Weights of a small GPT-style language model, trained from scratch on English Wikipedia: 11527 steps.
MLP neurons of a small language model. Each row is named by its layer, matrix (gate and up: input weights) and neuron, and shows model dimensions 48-239. Each number is 500 + 40 x the weight over its row's rms, rounded and kept within 0 to 999. Numbers have three digits each. A neuron's up and down rows have the sign that makes its largest values positive.
After each neuron's rows, "fires in" lists the words (lower case) most often at its 100 highest values on Wikipedia text that the model never trained on.

L3.gate625:565520576516394464475551580471501510507547506480512516539496476455519497431500444439536546415464535480497567468527554538549556486582437536489499471523534542488459482503494462557457544499578499478437485509501513569445547505461524530585421573492479477540512480542479476491512516459516435510465489525429469517552459489514464495443518517510486532553466452491472486478529460511487483545467464488465521531528533570572550532453527566557571428527442567462596468576458556492477453539538535501530508483482459573541496547538480466510457485518526477496576451519534492431534497568499558471
L3.up625:551528614578489464481565547464517515510471487523545468561431493487510455452549486492555472486443462483475436487522469482450415467522440461531456504581448458541478594520421534601479552501536451402489544556547541500441526500472515453508481549439444545535471488469483464471509462529464490474523555517481558511509516536523555485466519530486449484459521496484463536480524580530470471529511429549566473475458523549498512531524526492491566457472522487441515485528565503549481487547498460470571500506537468582514503550500527507566494470482516483462513436441453490424598470481514501450
fires in: "her", "him", "congress", "himself", "she", "he"

L9.gate945:502525519485610481527477470489463568558483491518482513520556448495480566431473519445554539441609449565530400541502514479483500452555483528439478517461426566453523527553496498573405548489523439515504483515514524437430448496519481488506494450451441426437529482530536543485470476473501492546536572490392541532511527490530545580495471480517530593502483470489435560551498511462492457518514532496460510502507490549513446451518475475491465499514507530524474471484507506463472527556441461495524457550441474499493566506510567492500606488576546488517494555573469545434441462473549489534
L9.up945:452562512511505486527514516502530560495516452472508531447522465472427545507531563456472489468494517509511460499570549541462510544520540477533424473475456546506504430509448437430508512484542492492443493460479563510429516511533514479542541500528478456501610547456559456521466487386519506574487518516489523535501536490494476528558487433523547494510552447499546516543443518460534454582521505548487468484466551455477500476478538490538511490537569548572513520581517449472516483404413529530519522434528468497481511517481568493489506462504538493463452529509452404443548473595495453456
fires in: "i", "we", "should", "to"

L4.gate482:500479443460506530529495519563516411511495462442460470541443471496473506423515575571538469497479499511575500509524512497525504490607510435452438515524523489473497391564501519396513541525533493565536511494471533523521478567544458502519519423422540442538515516467562543474506498443481573538520460522472455492400484483590504515452512453525549450563483501499508481471514531420476504489516557489456464492508443424498548491533506470497510461407493556546428482460524513483524457534496548557500439494486459512473558535496509568550478540499558526566528597483503459483480473489577549479
L4.up482:586539444596474469509545497485449471586493540522532480465521587451550499535495473524457533521523458498501529552537509479480432498527478407494557522523509482495560423533425542476500561436472493531581494570491510492463410475543484515519505484553492454499508551527476578455534523510543456572544550447574540428487538506583502534550464450552460548486491524461477519565451423477475605514503493502488491422519484538474482440459470575495485481473534505525569508563508512479541466452503486541546501548483497511545516500528494437462554511419517503506489519489475491471544441493498472520
fires in: "there", "source", "people", "conference", "architectural"

L11.gate564:544524478523513466510518535522471577494454552571547511566536439520541452504520468527466578490508568471487540616488514511466461475546444562474563561489532514474498427490441544568558573495458415523486524477442493521465484624493581460530485508465450495499551479476447502531521497545584506430539522441482450480560449499457533598518528485508514522499412491556493481521504488509539436536545485503475481500487430593517493508493471527583507551501522450484494472529522520474613517515543527538512466491530525467541467480527456465573527535590540459480498471491421462502452531544473509486
L11.up564:458492493522481557490499473479490532589467525482495456354466510522491461492493562526502545484520510638452508563538457508438474497523526482428520418490457493507521453531494520532562418502466432503479459465497510477485488481496467477476536536505490516535497552474552497435500544506495543479460460508508472495528492486418492462538497551449477438489499488533515528491504495476450458580481501560544473406449513535486538466540531565484542443434459532511454468487521506484514525499475522502505485477464510526544479563497502524486414435456522549461461532501513579463491447517529550519
fires in: "he", "health", "who", "head", "heat", "she"

L3.gate421:443558482528475508533483488435468503502470544480483476478488457474483515414506498465502457456516491536477542605513497509481494446502540528474522490475481483470517395465517538440524483509417463538490475474563514527499460482458471394547492512495541521500473408489465502492565509496541450502449523488524510469432453399506556527440497470409419570514543547527567430432477481506503549444472503491526501577493470507467426526383582528532588437496482484410442507507440481518435564509521525564422521506536569534564486573499502506448450499535534526502441495455439426448506502429506482481
L3.up421:519523500479464524470494446540511529565481523468531528462473544484474502547538524502456472529462464521443454480519511482464438495481607494522433492511555456474558495400462585484502473524496477452479493527494465484425442484541465476509526487498510433452507568466467458421484508508569510444546489468500471491513573438518471441537483504513498463442541470471515466501534514507477544447527513472476559450594553430461488516481457503542519506448613473467546506439466514485507465462441577525496485512472556477517512450483534540616490470524487436493509502511539523503376499476522430506
fires in: "as", "guitar", "cd", "backing", "streaming"

L4.gate512:476445525474556451500526514548542523556494561490578515526411464563480487557509517559550561503461443486429457501442547462555476487465487541473523466488459556490510506532513468416479531434481511511452476511574497553497480578473472507506569450450427533464540421561471468460462477482511512519521454437481505514459558483474513486569455463483522507472465498508517442505571472528434532495469468441467465555430554442539503469484431440480475516576501517477519498483535539539524494448511464545459505545608536449517473512478476556510455536501480453530514576401537580483491477511435436567
L4.up512:436513527461459526477484479418484493440577497494487525546509570523481483469562450546515532481489558500494472473426473525468454467491511440550585436446449563452516484477481496538507455513477580532570467510487542534557456442496488515629483415493476490577426501484465574499519458424466470441480514517487538458587498555513476528462480521514404549529444400526591459495514465506489513527461490453486503488500533497519515487470510575469516492536434542471490449561589450541457537516488520558505516493485521490495420505484492493559508516516448573484536487527541501474511505510461546491
fires in: "the", "of", "12th", "outside"

L6.gate546:513518563538514445473528497508548583449488518556469541462539519530466453504531400423564592514465486461461495455502613544489542497526442461566557510537429485515493494505502483497481441495443433536558480481477439545489545511535559517496490538493421557441529466511517478485466474543457503467520426516502437451492552545486477443491485472467450466477523489557490496490471522588439508536468492534486494538535496477526474474453473472650576500580510469494562541512527453500506463518558531514510493491520567500439509476579525486487412480478469484462444486505467425472507496473458441543
L6.up546:428462463473506519505514565519473500451491525491506538512549543490493498421520399487517451568425494531517511459447467551477514453550584493508422491499460497535535499431432577628495511505484524578488437533452517530606550548520524445531463377535527552473525498530398493513503547479497474479505534422517541467552549566521471499538479507465553465439497510491475500519495499478438569581471478509433531568481605448521513502481494479536440500510483464490505490510579501492533537485515481496497509450476523508475499474494568567469500509509518569516473517583521470504520455486520484544
fires in: "with", "in", "by", "within"

L4.gate727:517472571493558511560504499532479557435478549484418479493455538504446407508492517482510429528496391522526586460549422417472439469476426521506578488489544566504505485550558522558509535551475529528504514533481498537488473470517472576558544555482507479527498479571525416467497498518525597500503516458478512512552549417437493532522531537460503593488540510527486501491504512519587475521490569419461508548525509518471459501574423478495505443487492579509552511437480471486488512542474487527564517513511576468562429509510535496456537467485485524490504492517507488559462476513519471474
L4.up727:439521468487433493477523533592545426434499509578478495539532533500454444519483413499459531512493531501507455467508498494518480459557417561526488449523474531500522578459475486515568507471566521514520454550480547523537527505483606581434509533494528467483418551533503482498477508510450480512508547447484487511548576489471527521469463470558480463566541500513451509411512447448496518497558546475496501537448496454493523463443430533519468400483527461513477508531457542583494501414571529477453523544452446511509506483463522583401525497520529576468527492489575476553503445501518468523
fires in: "on", "the", "once"

L5.gate789:502460537538569522524511572466501478587553567489455563527522516465420500566501539471450561461509437463523484495478459488475519532515405571570477488506526496434518450467532465514515449545473525522522505526538473553498514515470499551508556407490493470506552460538520489511424490472498486512503480515505423489526449542457490540558460486515520498561478510543498551547573478409501485474445574470495514485522469428485470412461444488497517533517495508480531505504533511499513552494378485527494505456486524427533496480487601453532573554493574504520464486519496503479475522504489431480
L5.up789:489494520479461524455509516528494540501434519473488519534484455421420462541449518486479526481448466562594488544520546546458455439456524469572460563524499444491521526469454392529515497449493522475467494543489483556465556484504535472569437506480512534530450496530401417487515497473510545529603496509395435494512481530480513561517492444511468530535471465492530491524513522465469429564579454465548585560483500484502517477544450440469529545452509472472447501589479406485558517492519472464499476441552519498492497499468531511510514507462480429499562509524449505445466459506517466481
fires in: "it", "to", "asked", "you", "athens", "suggested"

L4.gate875:465552472432487551641508567488530474542482498474460519491529555497573501453490515488478521566531462530510492502496465490501526493514492477450510486531479502511502558489451529494455531456491505543497521506505494572493497482528543532515487487440458500489459473558495442394505571546471494518501464569451499516495607422564562512614513471476490478498502476549501446473470501515483509478474554494481442424568526532497517504468481419503440545488577533460514518549481476542459470511441476583573529437454490520558486522527501519447549520500401412519508497584489469491413541458595503523
L4.up875:527515490473488452455434477456472522456529513492508487517544422485446615484438462482522470541523499523479433476481494495533495494502428527560452491486491444547426508469443507467505479501435537476470508344454485506524569440558480515466506523508533466529546510534595532485468514505481542566459465451520511435449465468514544502485523475442509459579480479500506503536583522517457418469440522500487526545448498466415504449579549583440468512487466489570476474482500554476538536538429528517549534598410557526476572462527507583482474458530502492478442487506518559536476581525515532486
fires in: "as"

L6.gate622:473525581434504485461486425510453510480477499443459506491507444494412535461586539427565499501523485517500528507471512449543546501493519567510583506457425502521503503528445485485525512484510564462515549508537481447469454442437527533561497421475535501468556573507557478475447439494564442514498494426499524481552610440415494506467493480488569569516507553449483468501495471424477495499428547495496550488473508487397407508452508522572441490522507539491512430480551536519493548436432512500517446557462476490492468469518526537503512441547550488415525567531517506499522469522504482555
L6.up622:519545603599557456493526563409502522547431521508522421507542481556453531483489499517488540471488502511474481497528489485519507527465530458610471525498465485496525543488517420523514509549511474501516527487466530541520451525490473468539469532541529484499556526521544526395490508501451506615498506474534539490553513499450413502531555498416401452440524505490540493463517435495423462501504465474475526453571503480523496591449427452508527535543410542466575519468494478525489483504467491533567523477551503532512489575484472525483529492468504450528584544489536414454497475476552505549
fires in: "by", "to", "following", "alongside", "under", "over"

L3.gate960:520500577460532509524520553505573489405476514531488505551565476493471459466540529512505632465433500505542557499454496567524479500510480522442487507530446580481488504482453513466471582606525480591424418525564492567514460562538489485504468538504433417453494497503417477589486507508501572538502480478535493465500501580486548480487550491535529471527462522501498515518497453515512509445464502493506491595442503493473494528406490472516487484511529511531528505518471497529473474490541537525527430539453509574475503438505501551494526483562521398477488442456519439519535567542586452511
L3.up960:464570464499432481521539513579475462480490506549457467552533508522453506537555493446500500498456528521497535473527472460473543425526494448543556551556470473543533539496492496489497493538517562462481542465555510527508463509504516528531539460472536494442521541635522475568423515512477524482515487415417424474518504473440503546498388486447545500435472510479512573532494461538544530522463522597492456495469511481569517594488444484469563520393513493484419528524513493451550449488500487593505462575555515480467470492533477405473496498515511523400441545442449462529508498520544437459
fires in: "an", "any", "animal"

L6.gate643:438503522486538474520521499539507545523488502479477536512507463469435505435497512486540589493580527503501530498478569477574496457549545476514462516481483605420532527516501467468506468440581466474533441455517531588453575516515476517470553470505483538479502523524563506471459462470506499552505542489444510512490483588486513495467537564512532500549463514515512486532470505495523481521460467456480511488516522480471490482437493464489542538539468494502449340473498428541478534497431457490518470482510458513469438517469526541516518441514485484459523515529540486476468480531579448556
L6.up643:535534527453450530431528529511529475545553480511440503468539540542412439501474494494477468526573523504495537551554470457554524453576452505519497420498508508477515502505460466473487511524498530454483462463446511497475489505465496491476572571473517489435596433438538512524475510458495502583550524507547520591440445564537561582524524503494475470511482486501482487518547475499542433590553481487497487508585527567532512478559513511524521547493624503511567491510545523435510497510498523436515511508450514457586549535506489440531456442553538521554484478530474506452503486520501474455
fires in: "i", "we", "it", "if"

L6.gate6:457545470496501478527533463536448527509481534530508508530526566542494436433551415433569546503525471480617491557527488525458500437541501497482487445554463464612457482534532533498459427484486533493551501463469537529507487487478482533503425470438523505500435527460481436441507561515456507507489523535509417450504489438502538505516433459490476555479492421522500478490500525480513533442496489504449406590531529493467518568539451497460443495522478553531494543508497438438539519505481453546527504527498609480552448527528479545535486526476476431566454571484493447504450521533542434521
L6.up6:479499475488529533448539479493411505535527524499495495565541471573448461448551513500592518503511517456475535505475540500507500507515555479496511508516465543506486532471497476514502441521447515493439509499577540511476469490443401572440512458512538500528463525509492495519465514511487502493455544479503562505533415504490534435461543540495461451481455493538509484451501558458458523508475527628471446546436473442454456472535457493496510432550491522493483512557578459496447547569445573437477474452492533507495556530465580599490453467506528495545470610519405492523559536526548462541
fires in: "as", "of", "in", "including", "for"

L2.gate192:447518521398512491459562563516494502550503475471521498480494514448463515448533509457518509433444525528534512566517485452533536531588491507464540443458539506530434554462446552495454498509570501536529503428543461535510467473445496488516525484568540461501461506502461561474491601552504572523506491452526449491517534556503536556481468477480529511536428491540482482503500489493506505430449488584523468479459498535560504504460543544465445484528449503525529494504509551536544509463508543511474566504535528454516581527519487524563525460570605528522556551488507518498571552489500493498
L2.up192:471564484526591477445523469530482479491446501538508508531493457536547471498478514454449511499526535486474551466526475520469513457498492581434489509526504579579576544494480428468533465499609522463513429532498499527525542494473511557463530525464495472469461461522482472538486526496501443488493553540477411554496491477500456500524473514520463542510449435471508552467509475506490539550576522548358534530437495500454548528500473449459493452552609500447517437538461498499500490542536472471490456491463471514549448516500539465567471550560496465452492494494530408456441462486413460411
fires in: "one", "a", "done", "two"

L6.gate897:457438473528485524481433523535562494494409437568497547449426457483474514459545508431480537517490511467414501570456468485507545435540492522522453490491509504475508440481423552439461451533525505471531469500486516444485397544516454475507486517467505549477537555509432509445565490573466559467471473509557561487490495477547539532552544399410456507567494580457594463536485458495509519532559545514395505559498529529509489535506390538458493460444545469472576480521486509482512533528512541499462443531530516497562520497478505488558531476523515524498495449465507472479466532547528475573
L6.up897:515494513519554479517480478487520440496467473612456483455462488592574507499499480482501558535548516512502505618527481508513480454532512551519512524454541505492534491451478616410565501489517563507416484554480528539448508454474485484467542551482534445429527497488480536500469474495475472488433496432525509538522447506488501475472440547459499520562475559521568409531496490560438515472471576567566451515532455487490499492479480440467512459479493508441543453444536514455530500531507516480533502443442510508566507532444447488543475523517504440523512503530440500507515484549523431508
fires in: "as", "guitar", "guitarist"

L3.gate488:444454507531493525473544521521420486466467533479539508535467487467471481533508462563524490513474538574496501500466469457468443460471470525525503481468544454494529454511507497566528495481473563549484490484579548500423485589508548436518470550498507527514463551598548527519462498527469452508448490552453536576529466540520506585472581490532526495560469530539552450481470594539534495412544493390482386507497542416469490448536445456590489463481544522486526482527462493483455458584470539525564501518527502484488540408476516468438555499510535491517499474513501461456521515434496553456
L3.up488:461449508492453517493484500453504559497567501486507547538440495499506458438493470526470518549484532476576455498492454541498452439485554478494468466445515439532604487505503527526518536511528527506517473451541543468441466578550582501498497536522557549508530566477505507486483478448504469493474504502492547516517473518525455506442523535489500435544483602510539509470467564496461499477447469466487433529505529484474500497563473411548423536431504475540466468461426432430454491584417491475519552487500489455483469492423504444457560564445574495445515488524573477533516466440485518546
fires in: "into", "early", "region", "before", "its", "birsel"

L5.gate581:477530487469532515563508546501496477499474509471485482548507483491502563536520437473538493422482465497431489525523509560397492539548431541495464483533507553525506540512598504515499508572554507457368433533522529429495511487509455462500493441446506442480536475463478469502495491494504513533502477490488442495455587415526523468536497521441507526470484493490445433513525531499604525507497548433567570493566498510494536509506518552581434451546473575521506513512433420476393549483493479458473499519487496469478493522483489483511548488530491557444468543527477455562516525513438423455
L5.up581:478482545470563515527527534534523452524491479518557480510539520465547527548425424487485487544482496408517597480486543541506509519472540555551431599490477441450514516467482552495513482563534501539495475471500552525534551533550505527454603525503483483505542489578479400525448546408498543568454462491492546476538560457508576520509406479513566461456466541531483457438551483446549563521423524544450529477478463491523552557475470511512525503489562462499534532521443491505546510525491513461469476578519467548506527536534543522498446507468481523559503460548488418475516414573438478489
fires in: "on", "one", "once"

L2.gate749:430524491476462505555449589479544510523483569499500430503534475566422466483526469509469527463501492552459470533514511499446478494438546516464493463488569528478498521407408468442549499452591529517486462486449534491515459513477458520542525520418462433531501528489529488495516499565495508513487474485461479479552498427561634552479572482466512581537522521484551454482482479551477487480483533472474528474494529506525521517565504387568515506496516496440543547580553508482504491413551480501487543468534472512544470546500458549465551501519573447459543449489548448480445561513551464578
L2.up749:496520479478447578515428527503500481514500523474504572434499491498461430528503433526460481505483476482449526462472458503573477437532523476474468499523482504524553494425464547464535453507567472454454508536541513503503458490425443518503454413513518499413555529492578445562501512523471526515524557510415460538485484459554491542511499505523396607498496472483517386568504447478459451511450518505523544494565515388524550460526468477511433510535523484541526561485533505565482463493560491472504536594437507482552395549420433493473498482482552505473517484431481545558502495516449501468
fires in: "as", "vice", "sarasota"

L4.gate443:534481548503436462531530462551484547415490537472520535492512445482476499482524500517522519508538576487490513480472516472491553427549508450395583442540512458569607464485584571498508443547479469536541516435437547476538534553458545513457500402445485546482479459492518444512541498556510451510539582430516559495476479509439490490462550493452559493477490444555482482584460474452540496492391494490522497498469511549512584506484502502471560437474545516494528527548526494486479456533528514459566487455486538532530526448513497474429497540483586525513478431480460451538479440474547507517
L4.up443:501488469519408477494525594503472481475461436534461536527472449456507448460473507457485504537502547513436484470498522459507496410525402455463517459539510513475467392490499498484496486472554505495526468470481521545468576527484465567535560453504457459495477434457498520481501479492556542557487455499481531489409501484549492553378474519612510453530429475488459483553511499506551446486448573464511458490445494447493506532480493537486533470508501429492515520543480468504464442451515615541550531463535567540472580499486500484573471515509527495419457460501494432483543491543517547516
fires in: "a", "him", "playback", "treatment", "his", "himself"

L4.gate713:503498589553553535493494502566464458524536430489480488430501470484492453526498381517503531528531449523475517480484499436526514492469413508509500495514438480503533471486581497457469480489527563472484387508547550566456491536481515501514561424475476464508612469537470526519451548553498429481486521526413459471480524426424483514500497541473517500490512506548514457453514481531505506512538396527467508541552599482515493483438527520547517538467512498533492525501499525511457402524420416474465540555472461521480489553511491510503497496495563491549566530537496481456512462503485482605
L4.up713:495448516500514517607547439513471532418570501564493463470540550467467450586416482462504540463500424496524478431468539553504495406464493549491508520474560502486516493561436482536523525569465496544632551495521492464514498467462527533472487461532488507511469524527489531486516533435551522505465451523473462521557544454498480569470484476539550458571543537549570495514453599457518542409532548457476516484476536494519493508467450455518506480490480449477495447544446485498493479581507455488593502490500493468514486485569600470512517556473532488552439444515517507457613484488548463408
fires in: "of", "to", "for"

L4.gate988:542507539498583536481447507477469506478466545452461479487495508547413599479530552539548552469509500475539483475577398540536561502535521519430446476540385492502488480500526534557526546455460486528511457471565527495434520534491544565474502485438514537513576567543514465451510474523482495555497511505478429533492505547507514453530472512435517470440488544525484441563462517493548449461490545496470444558482443482443549517580466458539503464467552474533483515526601491478489535430537507464509444495485495521466470469536480549542495499489517576522472512467445575582469516523573500538
L4.up988:437505565529466464447502495496516467494500567562476482467553495535453485540506469506517520532482571540537504527484414446462453472499512543504450472461446504513544514447496433528514468521481520512516520503508573503572496434452491483454448450420524567569479572502468473467510512461512446599516460476562503562469490540558466568473511509479491481527514564529539540446497399481532516486454469455546522438541452496462459489472539535515472483536469520500468415604499509502481474454557468506509440473461560527506498488512491543425493496451459543501503444476497424546485478503470529565
fires in: "by", "between", "electrical"

L5.gate423:485521504514564477552526530516537418558480513475504445534476532532467488484504542479540451520534556519405545517446498439482509546525487500576512567533541386466452483494536506437517494532535494574458400444574513519473452463528518536474572527482490457527512546511498529512454493526526583472523508503480432504556490433533545570475460517542535513465483536591518421525544412477510523487517486484465435501595482466475502494558450498535435462524434494501468483519521531507479524443511519519547540516549518482510489497542522572469531448475527455537482627553528519446427478533541448547
L5.up423:500552511476415437515425492512510500471490547495524570445543531486482426499469473455464501506519539516530522470539486441517469435464476520458512482495510497587471490550491490481444498527460485416561473550538532398501550512507505506506560489475566496459428516488429431492572475468518563506488573498463518559530534546453518483449519552449521565489583515500497432453545570534526469533467546528509511490463419578489420535493511504555508574484487529519504480468552482444528518491484522484518530447500496510455486536501446496486558549480574566507413527575479548541527511501542472552
fires in: "of", "the", "few", "fifth", "most"

L3.gate715:547418522563520433536507477521517524416531508455473443594491408510444480525514419517479477499535533509481505499521551476460483509520498515479526495514571572462566532525488462577527417543479525484489514507511455549460520521503476529421514491594470556505496466542522518464565547445523495490498493470497521570526561526432506498481525481520457485560462537535552462503540474521529476495492549471503452485456519498508440420578471529474521383448567504514488504480444560509533461598476508451485474507511483467480516517498429497498447466434450595478513509523518500522470462427521439496
L3.up715:460448537532465457480541513455425533457508486400580520455511506510456500509496464462542528505529519515513525460457521434509511487454448487455509484497504506499503559496470492462513493538480537457516500487537504546524533462407538450513536564541523529520545548460525525434449521494499467512439527458480567504419545513410515505569519589510483508506593453558538503534468484539507602533445513466555461436495519525457569550489566459475504558422452492564465513468524545499463493525381488452514558530514432477516550558470478453427467517496539500525442460476495501497423442530478497465
fires in: "after", "early", "just", "before", "later", "well"

L6.gate88:403532500516521504476513463494544530493471508497518486525549481458385492586539454472467499488450555514474517487532508554517502476493412537511496496540508561540507514493560533570509527628545493447514496444474549505487581500441488534531532481526447511522473502501439521448518523527490497476426503558482458487468625482530535556510522491443496522527480559493414443507515469524473531526524457467481486540536515505504573536431469495484500479519603551479553470563482482476446481531485475511520527477542506530427453533547494558522477502528516520494466475559530459475451499543525489508
L6.up88:570503471524535525469510444488496489546575517496472477543524514504468558510451478538479564498486495568520404485496528575458507552525510474402509564538492546488509474578482375568424524503494486541504513506490471563511482497494517480558507545437425520531481497568458494462503481440503517371521526490495502543491499528480517517507545480502514467460451490501508531579439507492445562536472504516520418563518516493432494560474442438562531581462494564469550471514545526489482485480547551502487601485482551520565524535575494506488477447435495522458565487470466463548479479552503469488
fires in: "with", "using", "within", "same", "personal"

L11.gate882:555477494509531449571470465484497563473430566432453479460501535582464535538497501447529513466496455521507453487502468517568524498477556512507486481494542450439539495488475469465464575490455514606492508527487473462508495503504468504520481548539462501466552527473496538518449458506458511532543496545578478527509585508468556585560542471466517466521476460478449474498508503432409550476445571490532513475550540475437532529555531450459535523483575569577482490537476581491570524542487457517497525574491529553510537484491491586494534511493532433445475540451526454484473460525498417508
L11.up882:478496534520440536537565528488524510588566472572535528487517480527482475479561486440436523566519473459457469470508492481452520532455508487502499512556470556500527449499513530441482491503532452477409491519520501526453498455463505502533487503525485453518549536524503492522483494458515559530520549406484580465474505458572557489471509513488566531535429597526510488553437583490498556477501564497447540586491515514586428437506505454482414530436413429415469552532552524456525510493496429542447512388491534475549487544493498457526526472471503471546511503535515509523531533525532502481
fires in: "is", "would", "considered", "as", "to"

L2.gate874:506583503540538520519495482506514557559440503521482517501449470473519456461536501409499559474507455528494477531452457457473425457515459562509537426562475493505539495553536538462484535523542494516524480455452539504430520465511491476617504466481508535487509460498487421406469536526523523438535555399463417534482605471519504502516437499484486571515441496556510487456464516469492511450505508470520456571491508412505535446423491540540511499419514583494511467546466493508486548529486503490474520490515496513514501487499467476515520539494493477450564487535387426482456524501469389467
L2.up874:486517482504530521542536501450493563504473493506508510478445487476593422462565482374530563500520504474486581569537516473501452478457470517512550495524477511495507527554467498474561498546522475523538539524453503502470486514504470556590476482472558518520481475533506448494472489539502488416497466464489452548433521467582486491507455497475480511471512535517454529487410496516477549494528610445558527507474466480512531490453501539516509468439515545533544496549532496494444496555567546507450500531478493444513541568492469460489508505359504505430520466565444398523546533508460433454
fires in: "his", "the", "our", "her", "my", "him"

L6.gate952:520443462570556474481403477590554497441492499511556563540502508443469451503524426506511551490592528476475505529423534509471514537484505451459524512524524518478449466439539517494492497525559519472531505470534512508505472494590495473484555512414462413434543535511523507520499479494526503483511607455527540582546518537498499569527587507505507517553449502497506466438503495521497484507503543447519451568443516448544479475542489511476505525530439480545563526536500498568513449498541445447460547553441592468519460512488508514522484485520545416507571416510442510511489565596559499538
L6.up952:481523510564403473535527513487471558551446492550547467508549547534459496518499489553457474539525522552505482445530512513497489531529480527490472472596512532548520473507503583564480482513561546538549498544585480556565384576490537544479477500499511554494504416553535491472404557515427516517529439529423469459464493462526531459419501521447434462445436485473564508566506493503434511489501542466419549541551485537477531485464503477528487539494534542528474400503509541475439504478482490508467494476524447481504499492484503541439548425464581509536522505445565484535571542520440508520
fires in: "an", "any", "animal", "anti", "annual"

L4.gate521:569445539514456560636560523498387523504461548540470521426493521461473506490474411495484592503560525518474523592558517453498493494527471409441466506567541502496546471529483464448503535552519456499485459470471522560468530472462513466572520474470498488464532465496539409514436473546535553481540481530517528573518495564458514523486488519524548449473465535541444504555560510476556460516449578478547441536500497515443516525476549545466500475501538462542463517559525489503490500515474515497488508496595474565476467490482526480437455489459510479501546445549459496455493483529440460554
L4.up521:508437567529408530541567541540448533509432575480433556478514499491492466518519502570430552568531539459479526541546480483430481519458466440466507508556532517487556470453518534462493463539484522506438495448462522492478526455461559474538524501456530488537473490532557413538466497555498547460497483471464518571480481544438555476451495526484505474505520535587448462573523519485575492529430572574539454535471480530437561499512544560469493462513488488541394505542514513434464509500483478506509539498557492594488465439484484467470489472423548488501569422504445472430495519527510494595
fires in: "he", "she", "it", "her", "him"

L11.gate481:470519491475569513485473549508399430438492463474489534479484442551477512405549454508490517478511431497523520474504442484533559521570486489542509441518461439603470489521507507432483478520463426543464471486551422469500505534503374499500477452482483460529590529530581453435472494490546540552524485575552430454484495518484501527524536448413485560476491548505527517519520547550504515489528590587490483489542479484510460534480499498511510480506493528499552494528499529488523509565473557494455509509466496445468504435455503511483543511560481531457481515478473385484528551478576527525
L11.up481:584524524463434465487550495510536495562500524526496493508539481506486476512392501529472501524526499438475504457438547507437562489472531465501440476511460513501542491487465505538495473466512457551451543558477526402463487429525413506552457535525533513430496501547543516502522463473534459530535474497483490486483540539490643521579513464476581443476501463536504537481505526528511469531525480469504461426491574501514569391482506563496572458516472493528529531509481490509546546455457539498526444542537446517450533549538517508516536525512494487499467502488431516410513574553518461518
fires in: "as", "was", "also", "been"

L2.gate177:439512503545524442531396514468549565526468498503489587496513583474496478468409513441562507432501420518492531482424423464581517535470475443481517517500476449536572504546479523465502499448534545479475505484502469599510511477455527479538490554426489506478516527516504503506526498508512543496531526494470413454521445548559474548530494446411483487475431517549556474430485471535493482518460418521470508551465464448571535489474508576563460529450552482452603436527480539459491550538459519457506441480510535469532533451518482551459509504486493483465517510485434471451501486468534510521
L2.up177:456472531535465469435435511494511524586459535539491472459489506512457448488516539508509508507496437557507540474513503456476448492499444513503499435494533456578421473506534580451530581522471517477468477467529461478470486379497539473536556547554509504511438518539535545560512566390555563532454454496514521447436503508523448528442519488506526543455474478471471432523433473544469533515546510511530464477496476533442558474491554436580480487486486506483504549540529476540551512457544563574558388485395602504469494480515533560512493526506521537520540485495524492579455511528504571514
fires in: "march", "april", "august", "january", "june", "february"

L3.gate38:496591497568499474495461542480461517465523495461473444489455472537462597480534511490473536508554478538441455506515473477397521416529556482483452508535491540552518459432495561489455486499548527549496520498490502517452515552408501463470499496427517520489545517527475502516534491515471455425549580515490514578487498472481561452559543494486528487569425454590489472502446466525481627496494480524472439582501474477504415557534448507501484453460501500523535517456493471460506527568442450577494489471495503552500528561470487517564474551551465409417534520475443491474518513460541469537
L3.up38:555529486530527595544536473480392498521522505446538501413514464524499517515516407470485507610529488551496495536522527521445489488535515469463526482532551489506547459469505402503495513514469469517514475513472560563530524560517496592506452541459541512431535543556513516522447527499447475437469570507519502548486443561495560464493501449603534485523456546573502548537522473526479542545513451536459507551527531419464490583519471518497487479433445502540541456455497500499505481537423559514496545420540476526512508519465542514532493459418476528519489467448493486517487394539524493546
fires in: "lost", "became", "began", "started", "was"